config = dict(
    vocab_size=34077,
    norm_eps=1e-05,
    rope_fraction=1.0,
    init='trunc',
    train_tokens=583300000,
)
MLP neurons of a small language model. Each row is named by its layer, matrix (down: output weights) and neuron, and shows model dimensions 272-463. Each number is 500 + 50 x the weight over its row's rms, rounded and kept within 0 to 999. Numbers have three digits each. A neuron's up and down rows have the sign that makes its largest values positive.
Before each neuron's rows, "fires before" lists the tokens most often just after its 100 highest values on Wikipedia text that the model never trained on.

fires before: " ", " |"
L4.down1858:499435477537517603565628592465511360475587584492540495522585529515554477459583582450503411556506472533510501498514406466539530494471583552496482604557507439526508531454556518469489446561477499491437498494564560514522464490484506512590569440670467510431463471425570523464472485584523539552537494496569556539469401600489475386489534553467527564545596478527455521464503449535551478472523475474524461549451536466530441448508433538599489402471512457541456464530457492477610512490577581457441417476466488397532532521548533556493533482460439498527568556485617424434414481605456429482

fires before: " ", "–", "-", " −", ";", " ("
L8.down1375:547489513482417512488449526615435583534496477462511467587581494509536563509545536534530502411481408527415453406488502443511560493441431622449500454536481457546505415518500537554549503521504507553478530510426547445509485531576540514564498532539421500380538438408549529488526495501490430412569460588649474445487463558533528510524494527482373456485542585483582430480531439370384420497470498486507546604575415522466507514505588496469447493527447476531544454515523508515443427550458475540451504577481430513512483465583560565453558490393529587507533520547501519470473511522432514461

fires before: "1", "0", "2", "3", "4", "–"
L8.down569:480432577437469566508475518556457523410506525548572449511440429486558498435487456486411619541448504414448429499487342507496551468529555536489524533498543542513485418477558513546463549482499439435524546443573498434508474535571476506431412450525445582496523476629477493525502494579543436435474534560547524559528466439574550510516463449406585485379529501467443456507484517534489529556447520527526412552470495514518481540484501486454460513541512479464490538427438541497418458458594509574510537516548506502532519555489491549544494469507524467607500593472476568475504465537480513526

fires before: " ", ".", "°"
L8.down551:450496534552505472509467492444400487464519528569507431519472545539604570554545483533646450535515572481535563483413481469468466547438486464591401537572444527472465476537505574515560403473454483393484587549476509469384508523484496474508507519458499390475479478498575520536464460430535520488455476485468497472448498530469550521490541514518558499522468563522568509446475537452616451420576386502518453567493505512510586472463539496557454416471548486429488450521511547561467484437482562487448416442414500527519491603420429456560494470409496488373386513493500518492550474454568552487

fires before: " |", " |\n", " ("
L8.down125:486513507497593589466497455470546444527476436488509548486431422509527473604510573530526521437515585500524513311446499474491526546464529529512416649478558587424526512581521376525538465513514530427543455503486470506509450465537483521490557534436401482537526485533493453549516466526482492533461402509513639469544574503577534531501538525477463443552485516457468481522529475503546435547538559397489494479520528463542530459511461534498516503441497531455433554501464533488451531430534567515494503493559462467592468499503460513588534489549441482472555489490452546451606450438514535557

fires before: " ", "0", "5", "2", "1", "4"
L4.down529:497508470416491509471542460417488501496505529499464479415459523555501468576562518572542449517492506408519469581556428511487514557470475469486604439511491492547477514498456550421538567549447494539450492545498527445488533514493570592483427549499382432498557521620497471546536508430383426470547533514462460397399421552517519517467589476479580438485605475461494452480546454495393542595480508513534483504539572552472465486578473507465432549521475581478616498564547538463475520390429566548474495492527504473519567554544522448473528431614425478471523491513451516531452560458411532471

fires before: "0", "9", "4", "1", "7", "6"
L4.down253:461484444586470494463516421623477559422496494523516551441472546474520541536547559423488559458471460436533482548424569482454528410610502350514472482451498496488515514514458593524548523462495520498479456522510513450515564492474541497383523528500441485531545494441521533471459434475357444541572614489406443427606506526444467505497500466529541480453417530449431564501476446533526433496467606515502417468462521441513535512574495567529427527501542558545396541453483533491528591550478465570450541592517422558432474588503524499491513482528541442448513551506521497442594497522402529519

fires before: "0", "1", "2", "198", "3"
L8.down539:526482506560507483541468554439647546569462590503491534443556517477477428458556511537465542496510510550477551497428475519445574458514550426547476462564516513490473527470513529471445436561533476488632510477442585544478486474461434490468527490557552483500530427445596402452469488531536457476552523532599471583451538534554472525541545466530517543483483469570537508531519458480499566440387495484505544552507461603396357473509448499592491484504523471509537448544573570477508490510496492549586609545420575458513452431529536480485491408422476474550487477496510491469460538474546529449

fires before: " |", " |\n", ":"
L4.down408:513499607503520477525530470483494406478524517433464537517447455491567470495533491507497512461426488526508505486488566477459512556425521510457542434448526453379457505460412479579447557512462445485559486524558542423475490496622476592448422441515541520596429551476444509472467510508481482512400457481505465486533464434519459505548555383500545487513556535431477522535449471516517544506573467484422513505479419443569406517491531429489410530494530449542491472559545545451599500485524540512393518518474494551409536509498507509408402470478550624499481529557477484464589563434492496512

fires before: "1", "2", "3"
L8.down1280:575476472491496475517423501520570545587528471515459573467519518524489453475466457504461513474506597492479481455523512527492531564478527412529485435561434493488515427580426480549460598490547577460530545546493450454516526513440500532438514565413421527467594498373489574500446514500535520470509539498537502448498533585548411485533491520568458491441450554540560479502487501571617531508604474555516509504496502498540536481492515542457523418532473514475493463500496552497604518510539416452547581507526422506546475564403439513473503487449518503525480395492533400400549439515555462515

fires before: " ", " not"
L8.down1108:517449520518440444476459387566524505468438503532479523529466420585555395498505509449537490561512475504569440423582474514502493445531483421430567409546453463494444487449482494471490593606438564460468497447506439506476463474521543455477514550552505567513392581513597486428474580526521580468471433514548525495541511543497444510395461555528474522502472500429546434508478463502461535452488570495564528612419517490473547500605468445448472488511456484462531440473474515573499472579484554521499605474507429489483460485445571568565480493408543441508409345528602497523562535492532526471

fires before: "0", "1", "2"
L8.down647:562511498584510505497544431506366510447484490500508399368581420502499468480521423414508535574552499441465621526410539550513527473515517438493490451479504516472526515508531432447469542562502463504394481511555466502470494466500487566426597518411492566483447430603519432557504426564459595459425381504518594502457475493439582541562538511484517538544446395486464525580426529512507506415483547500469507481480552456541403489500549548503471494523491543490456431502490510409455478551583434481469384494506478597495385509516577422501517552583461434494513468471483511537526405415400448534

fires before: "1", "0", "2", "3", "4"
L4.down1742:461449524554465446471510478555491447535472547466474509451479534425498529590558530507529478475515450648617506480591538432509622459436514500481551442508501531547453464537514496500518462512498492565405553492516579493599539464478562593572492495467484497509594561531432448490472535488521530518460537457537532481474498553505533509500452494541584432475509441435456568490439479582448509536457500481489617524585570506552555493546483536567559534469481539607552488549552458459489525441476504598392389485480388478515466567545492569473499567555551502645573521449453505476513520572474505506

fires before: " ", ","
L8.down587:501570538463461493450452488503553448501515475485598455471522514548561443582551514486470514429469478463574493487587546424487470515439566521440461571546564515456479541490561491376524485481456567449491412557493494444536508603525498497495424478448513569462586587478501446538502459364551483493538398472466431573466509503462394505512563413621618476546564521512515492477506535478564566468519490528506412457605534492433561483464526481448510520433479466417524488500560469527479548569586437553410472483467567499509483460441425397478487537508496495436543493591470478482519534509534508494

fires before: " |", " Candidate", ":", "(s", ")", " of"
L8.down1620:515608472496530524528450520384540520401527451511539490544571487469420500359431528567467579492389342494591531528543521479493446493513542505455570444473465485507398449398470474490587465449528557434512520558481414459471450512502401457545457492526533542380481490509475491552463554581519557576445517475489523498467508456516557500473509489435562430515516447582551490520502539521442573456505509457520507448458551522471522452561533528489506538444510495478447475484464472513505514561515512414519543454446456379550649552522548448584523621464507459437496482574437427455531483502469490438

fires before: " |", "2", "field", "4", "1", "0"
L8.down939:543393478554496481501523496421493558485503463505522556428541518548393520589470411513494391530565561536530457515421523509490564537503526502391465520498435450457552500465482485607508489497512501507494475539556445504585425524575473451479515528584489562504504443500535498598493437469530531486502505462585477489441508463486542562499513451513388516489519472496551516427590483477430471480482512444484540415433502470557538534481526494499478503524523580437469472483449471515388449491445487569492508488469536528542492545570471509518493463471445533453351604486494610526472464473465496490

fires before: " ", " −", "-"
L4.down1643:461484437480512455569507468634534410539510545477450425587470455580525565564550450550533485499548557475505504553513444459481448567585433485460464554539480544540519447357469519492506436489546556502485465496509552571461558614599517474412430425420475534506547457500529520496507547516486466654555493481506544568363476587497530508523445482607497577514560545456508448485509638416519553409503519530488520457413483558510469495526528472522516516467438493522584489503491540522504443453489386547478507471537495440582471504448424430510517492570508472513456498542554492476495516489461453438

fires before: " |", ")", ",", "\"", "2"
L8.down2002:424522494560397486393539457449506538438510471490511481559519546497469455488387507540554424474409471488522539522496553427473500444565549511558475413608514464468438502610441516494507465477571544489498430441543457495504551483420555475477513483472549581382494530496445499432487444483445458469443476535396517566474412502466643528442479513601489474417467571598535408500501565527459527563443532462528445450469476508533476526484580500476454423472590467574482456491453423471481527450575491547495502417522536486501496550592428464526551498482475575517570444494516588541418496547589455469

fires before: " |", ".", "8", " Candidate"
L8.down733:465547480504517464452534535470524476512567475549520507534465498482536518486530580453555441506507554488428490501495460505503524475556468426478501495522445523491517612506491476488469390536474548382461529473498393446544482493548545547579494549537528527471571478588455522484406564387561583462537416535496503410533542428354464549488451433565507461458467483422468501482480523557557487614618496521481548518488409444583447530445535440550559475515535504421542392550423537480467364492553518482502444538437535445474515430541443538505573549518466501539521446502536467490470466551541383462

fires before: "|", "|---|---|---|---|---|\n", ".", " |\n", ")"
L8.down813:517470466457485382506528500623503460544539531492502431531462518655530493568488494505608510499520479496419556592508549397519444499503553455404505508510431472430535528473504421458409425464446478524483514495496581528554527502491500515517558469574498537503494548618470507523532598583436520482492537464500480545487428480448554561507478522471595571494486453518534594647555427465456396483539439602561398451409428573475526637497556477514587491487448581502537519533509468470492580454416488478523592479481571525535442442489437546521508495565453450473486435521568548547531532531517575533

fires before: ",", " "
L8.down1699:477523461472474487510494474440438545473443492533389455529490485559576501545438435510480464540475521452536418459443492480513544504560467510542475533525424500497392489435469502527400512436474541419503504504532487561427596523568448537503455499437587581437520474584509523525537530518553522397457553569494391439500551478499524439532450480537475522501479489464550530513562569490581588540464527494516494450547496486535441527497386470641493545460475474447513516562494550429464543464490425447448485499464403535476543559519502472453474534494513547478392470417557455463536456543486542475

fires before: "|", "4", "6", "9", "1", "0"
L8.down552:499481445462465460453466498559501542583441620509550544656419494509468507500509527354502502533469498539557451560587545549519529492506512488476476552458548444475472497419482541467535454464425483490411547537466514470617565411510541461470524525513514547504480469502486498517483468483490559546545473511526594611522521546434464498495511549579569452464477460564443417497588501561507529522551547564512457453571516483527496563455519450511441397486500511438479523501474460529482549558511483425513489459503459562497509554514450407444572511514594525408554512444444460480507480485481527491

fires before: "0", "1", "2", "5", "3"
L8.down1558:538544445427497559436459492516480526601569470558508494491538494570545412472586507507465469549485496449562433438520539522402543516441521521551495412525465447551551402590480450480512494486465562562509543502470591469567383472486567401496482516502469476573492483497669535544478504479491463471526581411450512480464561501545555512554489496521491494587497538520534576531596512401494551507414549464462492535468498560573510494459481507501487476583470467540510460498507490467421501571352412538495448562525422530500548548426527429508505499453481483498542541428436479542573518479445517524

fires before: ",", ".", " and", ".\n\n", " by"
L8.down719:478492515373527537500445523565492500594454582444478465505487485447563469527541504447456470497485405489527477467584472450483527508522451479462515510405581495461497441477534476513553427578498552525494564517384505468452486384550536463470455460457424522510445540450537497479464557429571501523417488546452463522442470555457509476547468465485584487595502473487411498519514513540507506592511539463584513457549534452469459460469497431470474509489574515463440549567493441492411415519465545423487552476439570468503498509520489523504512462504499515530524443582475463396564538506485556546

fires before: " |", " "
L8.down687:393584471459480456512513457500487594467482470549411493533507372464415379511547488514524422479480480555450534610580411415473490636556589529596474452480580455534517489567455394579458567511459501505532469516491458539482595443469519426453460534527536461396434521612618545555437470492457475503489501555411459636456451484522473454541487563500529419514429470493481517505511515595462535522569496454557563496492476479560460470399491526624524526559509424455460572448521624582516569577472447559513488541540452568417552527566485460514493447416496522538538398423437553513541506484486551526

fires before: " "
L4.down322:479552524490469499504414451458547567564528447412458564545536412511591471482437499499632476519566509521517419429492465503619592491474456475403645520425482519591488489517489485577538432531499419496538574500472435564490482454456471471489398555535525546566499579479505544486492491509532502510513503529543536449460500568574454543539554441415471379480496482508429513488464525517594480511469537535517390472496519459480493516528541502499486500512499499584531512406492518505469515502499484426596480484479349520425496514530538571532541456577532517462500427539561388451388425558468434414

fires before: " ", " —", "1", "0", "oku"
L4.down988:446507571504542465529554476545486593499435600536483605475534550393418450482443512530551522506535591565484509462567589517577534565508463524526534516464501577489521517465471507563513466462527437474525462482427426494481374487511547517533521503477495534423505486508536574384423522482558513502515483478527515471574451451565480457547555508411527406498510567537453445461426467466545512411552528508454574558546482498614498482475436472487474462568450445509412491500450535568558429519584474537525520619500389455456495491457510461510626441455580444457505553523511529555628489540564518499

fires before: "|", "|---|---|---|---|---|\n", "|---|---|---|---|---|---|\n", "2", "4", "9"
L8.down1774:438562518492543456501430583458541571524586483595558536470473593412498481444444478492426498476529547454545486539520466527446496584473483500418574472521517474459459469456500405449462494561553544507479473564468474561469474461562493482648488579548566467468484520482467461466537481511575578508503521570501511539449514567487515588532416492533537441431518553559473496545553529453550480473494443524598435486495484471449481496408523534498442567621481578489477596408532435398472350551484518481463524462596550449567432501530452482558512470549531522479456539475518543377524439470408486565

fires before: ")", "),", ")\n\n", ":", " |", "2"
L8.down1580:463556502504569486497473619471491536462611580522436450506471564503447483444450436426508548401392418542497531518445530474471503637520575492493475452559480566439445535506514456521524561593593470490439450561470398506537487515499461530517443498533507470559379549430582473489534525492537546545465498492460486564503526489559556487506528486555481479474509523469532536428564539595524506456606547542461518525589505524465576460460497469539608505502494482471497503590390517554552482503581425501512476465479470455433539511460448567527497467468518547433578551479444576478499569391538471458

fires before: " "
L4.down290:529486472454461470403515371431495533526457525402542503529586500498562421563492438581401555609507575519545490514540541475546432521457488491506569556554594466447436504558496472593578523498445533410438509512507570407503443521569477571453407553512443478477535543531522488453457492521470540593571511465527499537419427476558547528468546439475508462517528508502482463420520558453441476539514515496483421390522503586478394449496469536492576495582453482434517510490459537515428514519488425536486523447358489475482492455491598473466506542440491474428528446513451508440500466595552468529

fires before: "-", "|", " ", "The", " by"
L8.down1418:469435553506445512472562496513504435559500512508585396469476500516511479447582425431552559420510523530566529483558584488472506535399488588469501460468480512462469439485542427499482487521541537498482439421466537526466494466460460504511449479566508548582533438489496582530429544564480496487520459526522522463448510575491430595422577508557510411345496439427529490488498479597554533463434556410503577557454513540452474496457450525478465487493547579435461457497514571489453540530409478495431531490517504511537458553502510541438530503497527513482558466587568505454543451392409453482

fires before: " "
L8.down497:487543501458520470435536452441500460502587519485450473488548548407542402609449504508490386552519498444386352550610528561471577445542531527426526545526542524478534433482559495473514428573582508455430499549519422473558594504587390593503607529442572513551487498501563480495490412406518455542519501511495484516552509568509555361508401458472531545549493511464561547512548467471529564460441482471443438476544471464465549517465550526545523511478515437419397523445514504487464504479552434519441506521540474599463515467526438568503541529526555549512514391473609593479466512484546524505

fires before: " ", " |", " (", "-"
L4.down1804:539457494577499506645546583414450429440483546506473556505538539592566554474513464495536489516526473453474500613452546492502539504452492549475509476543474553516387361495480492431549428510528377476388507454521487408415612572464520525473514514493548537526487510600497450490451521595553535550517584464524474535430419528437497519518521467505477526497464595502606564529466490427489526478499493511504444471572388484459534534495515480447521511436465551533477506549413465513466556511525491447444493508505435441499568557472524580437534546531471563569605527454550553571508520579483482525

fires before: " to", "–", ",", " and", " until"
L8.down549:488431570556452491504493486509523426588528612445515516436503502474463493528473442596530464564446525493506542453312393318506433435538476467577549459511544508529469480553511504485456436566530444551523430465454467582470497539511488517482479479418443551459456512491409470495510411553509469494536558492590549494485592546471526502522556515531471541502471512517468389389428464504521562593521551536522473500567455508522467560461556448468463501454535565557565572504481541545477488517522558475522553492463464530445504378443520480405457539512463509497423393570556447472432574540574553532

fires before: ".", ":", " (", " "
L8.down1139:589516403533483450509502488582522561473464367516509506453546507561501543518539497437520426431426526429562472535572549482474493503451573471436523548585469610527470477483522497511474465465463493558427545528537510532486478426475512469520502524433441532531481547527537544553407455515477551433596498425515495428482518524516533454502475547551498484432499501509542430443508457365550464454511498547545412552531467537393485458563488407500513486530492475538617484476557410564476462541499450441476618419484525491423461523452460499545437558475429571483416467517436568499399456456436457529

fires before: " of", " and"
L8.down512:534576476513483530582629490546543461481525569510458523526476522562532475527384487499445383546453545487543439578448499431524476446447507544485497456508481540487517468476484492517465467570601513537569546505558544462499489547522581444478426548421522521498405437542496533487519535495446387508573471478510514488556465488437419522473552570552470433560489520475473503426455488570497466436491546525502523465467498547525517514555524569451504511465461464518509532450473514597569547514461509450457459405570502540458476485513460421450563509481489523450497452470542410449635518493506479511

fires before: " |", "-", "===", " |\n", "(s", " the"
L4.down417:457520547397496508516389449581474439504458454406517548565618429481463403545417401446515495553530501480462572467494434506497503555511550438562521465469488469500458437509560417530549457489524427570466464529449438483471496514412478466513457461494456522542567463524471499523416518471566536623467435509512500510474496420429463513569460498527521434455443495508522525524510505557457495549449531605473573544574509512495460449522395400515505483474527620455558525507515602499529523426479560447536473571493454453559556492532468526535466583432467513478486511471476515472516564507492451502

fires before: " ", "0", "10"
L4.down784:445514538432485520456482503554534517580444518436447551519599424451446508517564402535463481535469431504469462545461466515466541503561483446429475421546390606545414481418555550494456502496590469510507364511505469424533514411474532534428535508582612569468480488543492582481475542498609416375592530477463431506541481573498517548455468452499564548573549531492556417457528499515581601533542473442482570589497415531474411429530505447533472519398467477493483573486499511568485482521463630450468517389538568460601531523497580563507469571460494529496433536528510502523490475542446538533

fires before: " "
L4.down1773:387537448470449500537508457548492420447420408521400510598422510489479482463554416456527518554473536512590463508595560398558479489604489596443540578514525470515455498459469598527542526461442442459455442521507581564520542488494532520536492402498473463524496527564528483517526544517528506476548544451469459476563514495588482474558480513536522492529442484394571400506575550500548501443570586462546446498546500476480484475579511515438548430519496471421499537474613521485568370569552500567544580363459447514466543450536471485515534513497547543507490449491526555408500525534471460505

fires before: "2", "6", "1", "5", "3", "8"
L8.down1447:534504442539515478572507452525521501522468537611466547464462444495450498540522436397497535509373529540556505523407424485542557467505523451467548432583461592487462592453513460539529582530538468469492521472462445487569525538504530519435516476428480504467517407491472474479524527627489416550517482454524542527564504480402575530480448562554401472581495487498456477537418605583468387514408457474525482487508573481481551511529532536536499490509468565497450501503459510498552511534469543508447505498575433495445511512526428556528523445490422502385492429492475583523449471542543472534

fires before: "0", "1", " |", " ", "2"
L4.down812:554551438450544629448531470423501498469586526462528485540522498538487423540464546527435513570450415537528485530510523551581487555529495437475460599573549474564487505404548536528549495535508492481459432523457519511549528469472518422540418522492392516497450432449499468590587475499520450486505543571583460539439520524540524449580544515567449604519532618490465504499514538462505402496549529535546614458493462529546481501628474535444578407530474519549567504536579494483541495527548467431536500480493514401490483552509460422497557427500516493467533502510499645478443538488452579480

fires before: " ", " (", " in", ","
L4.down9:571507502507564504522515460470483473532509512550458452477480593520489586546451443643488531447567543489607464442462462588476510413425508617411520398517569528442430473454512537569443500518552528440461525458478467514476524564378508493475468393511550622489419534565560440533553551467489470494525511507402405456507467548504485552540451475548554542596471446482478467425530549477503539481552562506598482573464460503535487516624470493497555390520543553477494462468540528539570535600555499410441451417492467479484523594511512555446490523478550516443553451500546566499537523480531517547

fires before: " "
L8.down940:477476571549533532558528442494591541546520444523565536494520449463459571498573516514473512471560396540420567494535512436539541537503531425444469589397429551498483531463509473520525584436498525480438584532526490401369511515393499533416458484527477530605506472532578463486504499468471488482572503534442498555439567497450478344493492500591537493454429406566677544490518428508486465506526437527508395510496446531484575602587603426609369422479544515464563431502536543494565449432520460496475438532500552437467555474489411499536530457430473496501437519487504521499473564482613544450

fires before: "2", "3", "5", "1", "4"
L8.down1767:547491559500494466607517540489513523552505525539562535445477537437503468475473520551533564524396563424417568497487445520526585445534571527476532504542529522563491505544578493521455455487511548512515398509564556584511509507453497512522471575546461488538438520546473500498488422521432460497453462528617420468477567496559508382557609447476468472492587472551476470500521521457534532443389503509490514473471488510536553488559432489463505484527491413495554504565543428503467465596581409432452602434419450518503513505470495444494432485532596503634450485552466443456402551470554392564

fires before: " ", " (", "10", "9"
L4.down17:493518525453412564545405512482554455480466417583494443501446475516474478482553474491636444565480411503413508475472497533506509471482475414527471574540441499464442429456496438505471473541543473515625498463543525421603467504552473507501393491460538521505489531552455578507515501532532418389371412580447514452464469441549488411619546456543497530458595437458468544493469568368516483436495417603496478560568550417522461425540492474453481482531475513470554556510534534528472493440574463596527568482473426447599503552574439506488589481510531482588480472509503500511458513625548414481

fires before: " ", "0", "1"
L8.down521:576499517524529523537459483496501482489506515518483532586490555476559465464516526513475506488498495525576527499444511548545477525519566511553486547461459511471504452545557463478553545441505507521535536519496556417528457559429459525482472466534378531372479431420491521407438464569562503463572477448541440523509448461565579488544523605526488397515349537498501537492468490485496517482387481509544414505519529501485470431421528598506403578560497458438589493508545473597525504466549500447513519512527459392381507534540473476477508502499480520523515566468587492509489534565540599466

fires before: ",", " "
L8.down490:487601493561501461571427580478494437464398502489440489497484440449556469464556496548456385522561498505495506591555465398539581567606520501511611496490605567456563552526505478585537605559554493439505533514510507424545500444483579448494424445481505481424432592630481488491580543500486442416476513505562406533454463519407471393625499452542514455518552456515516556482521518445484613520556431464473429551553424417566470468489395485533430472526453554462528484467368539519581541486618404489504435484492444539483472515528427453500422508488523449490463566480479575478450481541535422517

fires before: ",", ".", " ", ".\n\n", " and"
L8.down79:475500547525483477554521474555576499528427537538586432507514598554559459579593449532489448557487484509551556491539438485545537480505434416526423488516501503448435448490578531527500520534622528573561504519479509521481500516522490535528381413561520479497547479446474493406498467446537463509531474501543479471550465453436494510532519632579646572476529553567518421488500444499539527560541500534491516473533517480532468485490425444565471492557523498537503528545441508551480492574442569456495510478460458513514567467507475582549443458491563496526516583503560505502546437551510443640

fires before: "0", " as", "5", "2", "4"
L8.down1:438630454403469557477578410462539601510461443562576527480458536541489577500460501405570513446445628503493469500531538521418468525569597419556522511536472565571519569465487494495562490487546502459517514521453488460580515408560535459540459543387503465503390534601442512520531453515459488542580535572560455614554539514463515469505501419455469511495534594423448595521499473412543435532528542558428468517482446532491468451459564416523480537497511585596508603446499538514452553523510501504505507532553447427500532537445428514475497479527528478475574523558464458503563468530457406407

fires before: " |", ":", " of", " "
L8.down1575:500436586505472448522527437502462484478516400512473465545469456530495429473451544459524431365536486496513495627536625466489566488595414416485494596500450494567527560373539514472558539540475559462472482515563347524510424402453481450524493535403479426418493485461510407524528556507591493478535462488497512528558528616475461434533520501555501477485478442510564538407452581458481543501519552548507462542461405479525431464521520441507499472504607523514590628497479391469494577480564520540535419428574466510495399483489501512520564411535499519551461569517505495441493500567564430597

fires before: "3", "4", ":", "5", "10"
L8.down1095:524509505536495467586530499530518512510410482426556504520453519439512522450491440508610529475541540502433484464478429553401514543544488477388488472489525558510595536538411456474470519484527492490479566480563427548550454473460463518412471463480481476572468463541534538577462454574482558467464505536509456437481497398509527519509493428463467482445533574504463432470460606489482512470412538442426613471501553539486504424596533525422571528384535493495517505448503452497481651423423521536502539513405457504459557429438576418542422503531614569538439524485602482537442520526629509505

fires before: " |", "–", " |\n", "|", " season"
L8.down965:490565441523467531561515539475524497556499463515444503505460500444606593419571645543575547458465469588489485557426541472512491582380493521540513498493625502440565495462365495527554547539533392524538464517479543468512482526547510508554501504550543499469518462504496497525560536556515491384457546572495465407457592460457427463469439516479478448459483471506523473483518532528494470538588453507555537483518535520421520492443488421559524460507514528501408532572496557527430530570496584494491567518486471497602520468514547504470485481357461481471583511574520482508543618507578522497

fires before: " The", " It", " He", " She", "=="
L8.down1482:527518451489520496541549541515584489455473604520500487556496475506583462473516576463458438557551466564497480444464436574559513481457426483383550435405521461575380521480523393463517471517513492481602429535453524491484438546476535478449499538575441492543484539451480473476470500496503474482559482526423520419543561498519552471590463550574479546481532433446385528529521446598482558451504479511504450451517452466574499444381395505493565541480530555521405589603346509486556468495499504478495465480502553494566485533532549528616514500456478493477472397583495547549527524463502489547

fires before: " |", ".", ",", "–", ";", " |\n"
L4.down1729:454428493474507582490588488494499469501462505574573392525521487512535472503506496532467525424494448487407512632477489439459472534438484391487520491454524527481428475556569528556470461520501488471449524439394529521492513614432528627495602345504429501513501562522576454442570523465415496461508439488558448517435438526547622514406531531444567615530538472550548469504493578486384422474550547518510405553392538588436463580446416492478554496390546564467550471484490396526447423522496532474615521507496399508550445488524478553552345463547482512549540546477483486463504506497556524477

fires before: " ", " |", " —"
L4.down1538:488534466460483546503488506541540495551454525459491428452482490572457487510499564456427428603577492388528496391561566478589497379472567487373499428565551500466476531445533479508576522542482521511552528608432456528532478448489392536469503533519542585473528526514578574561473515451567513604500510474493468486475515542358464433445589503439590422407504518497475499450531463534524477476517504524412493403508388376643498562461611547466450586528547502525513458496489566494486480514464510557451434443463560556491557548554501502608602467413513524482464495606605426547450460566491494494

fires before: " ", " −", " ."
L4.down2027:554465590486585537454581389499493482450494431467565492542501407496497536543491493419460584502486535542502465544445528535436512485506437517472485463545443485421509568480516486533462524440529458507555416502548479453441460470512509567558550509516526534449522468459578490492447478460465418500473483489472433427526541612449459464576550525499503373506410553451507459468543574557471475582490540498480517521561434523491499549507452545571578569474511498500528446429598549546480573510515451429464559536463571422514447386516495525546475584412506446543437473568567466497551493538529609364

fires before: " ", " of"
L4.down494:401448484476439450450540557501513428485508477473533567527522516498614518520451475577499515468505537381492524486584539468547476420567502462527603546565405511476504506529449461579451485406526472450465500516553544429475493494575503532472528474533461567474498528513446487514466465524554488420472496457470544476511500458510427542487424458542591474511490570502572427455497507595461556631535518557508529458499429548479495527521414525499588487460429535492493443544501483517523460544487507550474541433550598415517477516461485496448508550424479546511563508502441484602521402419497530500

fires before: "|", " ", "1", "0", "2"
L4.down603:540485415590579510574512421439476481625590452436653605506519414563409481544398531540527445500533428548463486519557457398467578512421578504578534524531522529530467448510551453545493516527561515506455444433552468502533484445542516539451358538591588522553502453454457484422518490540441532449483495550574512507461467483530518476615475426513514516473438562565607554534380523426573480482577597510481472473466529509524538499513486420580511468544446480491549551485544553466457468462521563573527525495545445476503480450498526534494532522491431570542502479467381456418520464583538482425

fires before: "–", ".", "-", "0", "3", " ("
L8.down1963:442478475451460587479475413429504450534547563495506457528562518466456544559533503460419512508525417528482473426543538488511466503517547395471425472493517480430537509447451441583518384517468544485469487520581484505580468468517609553428522487434475466524519553386442472487473532485495547420465577436598373456457490474526511536574508486477551537441537477510489471492513579487470527529475517552502450481522472432487566473469528488446457515425492518526478501446540467443564446489563526667531517552483451598423503525416463494634462487442442442480407443450455551479505494535433506572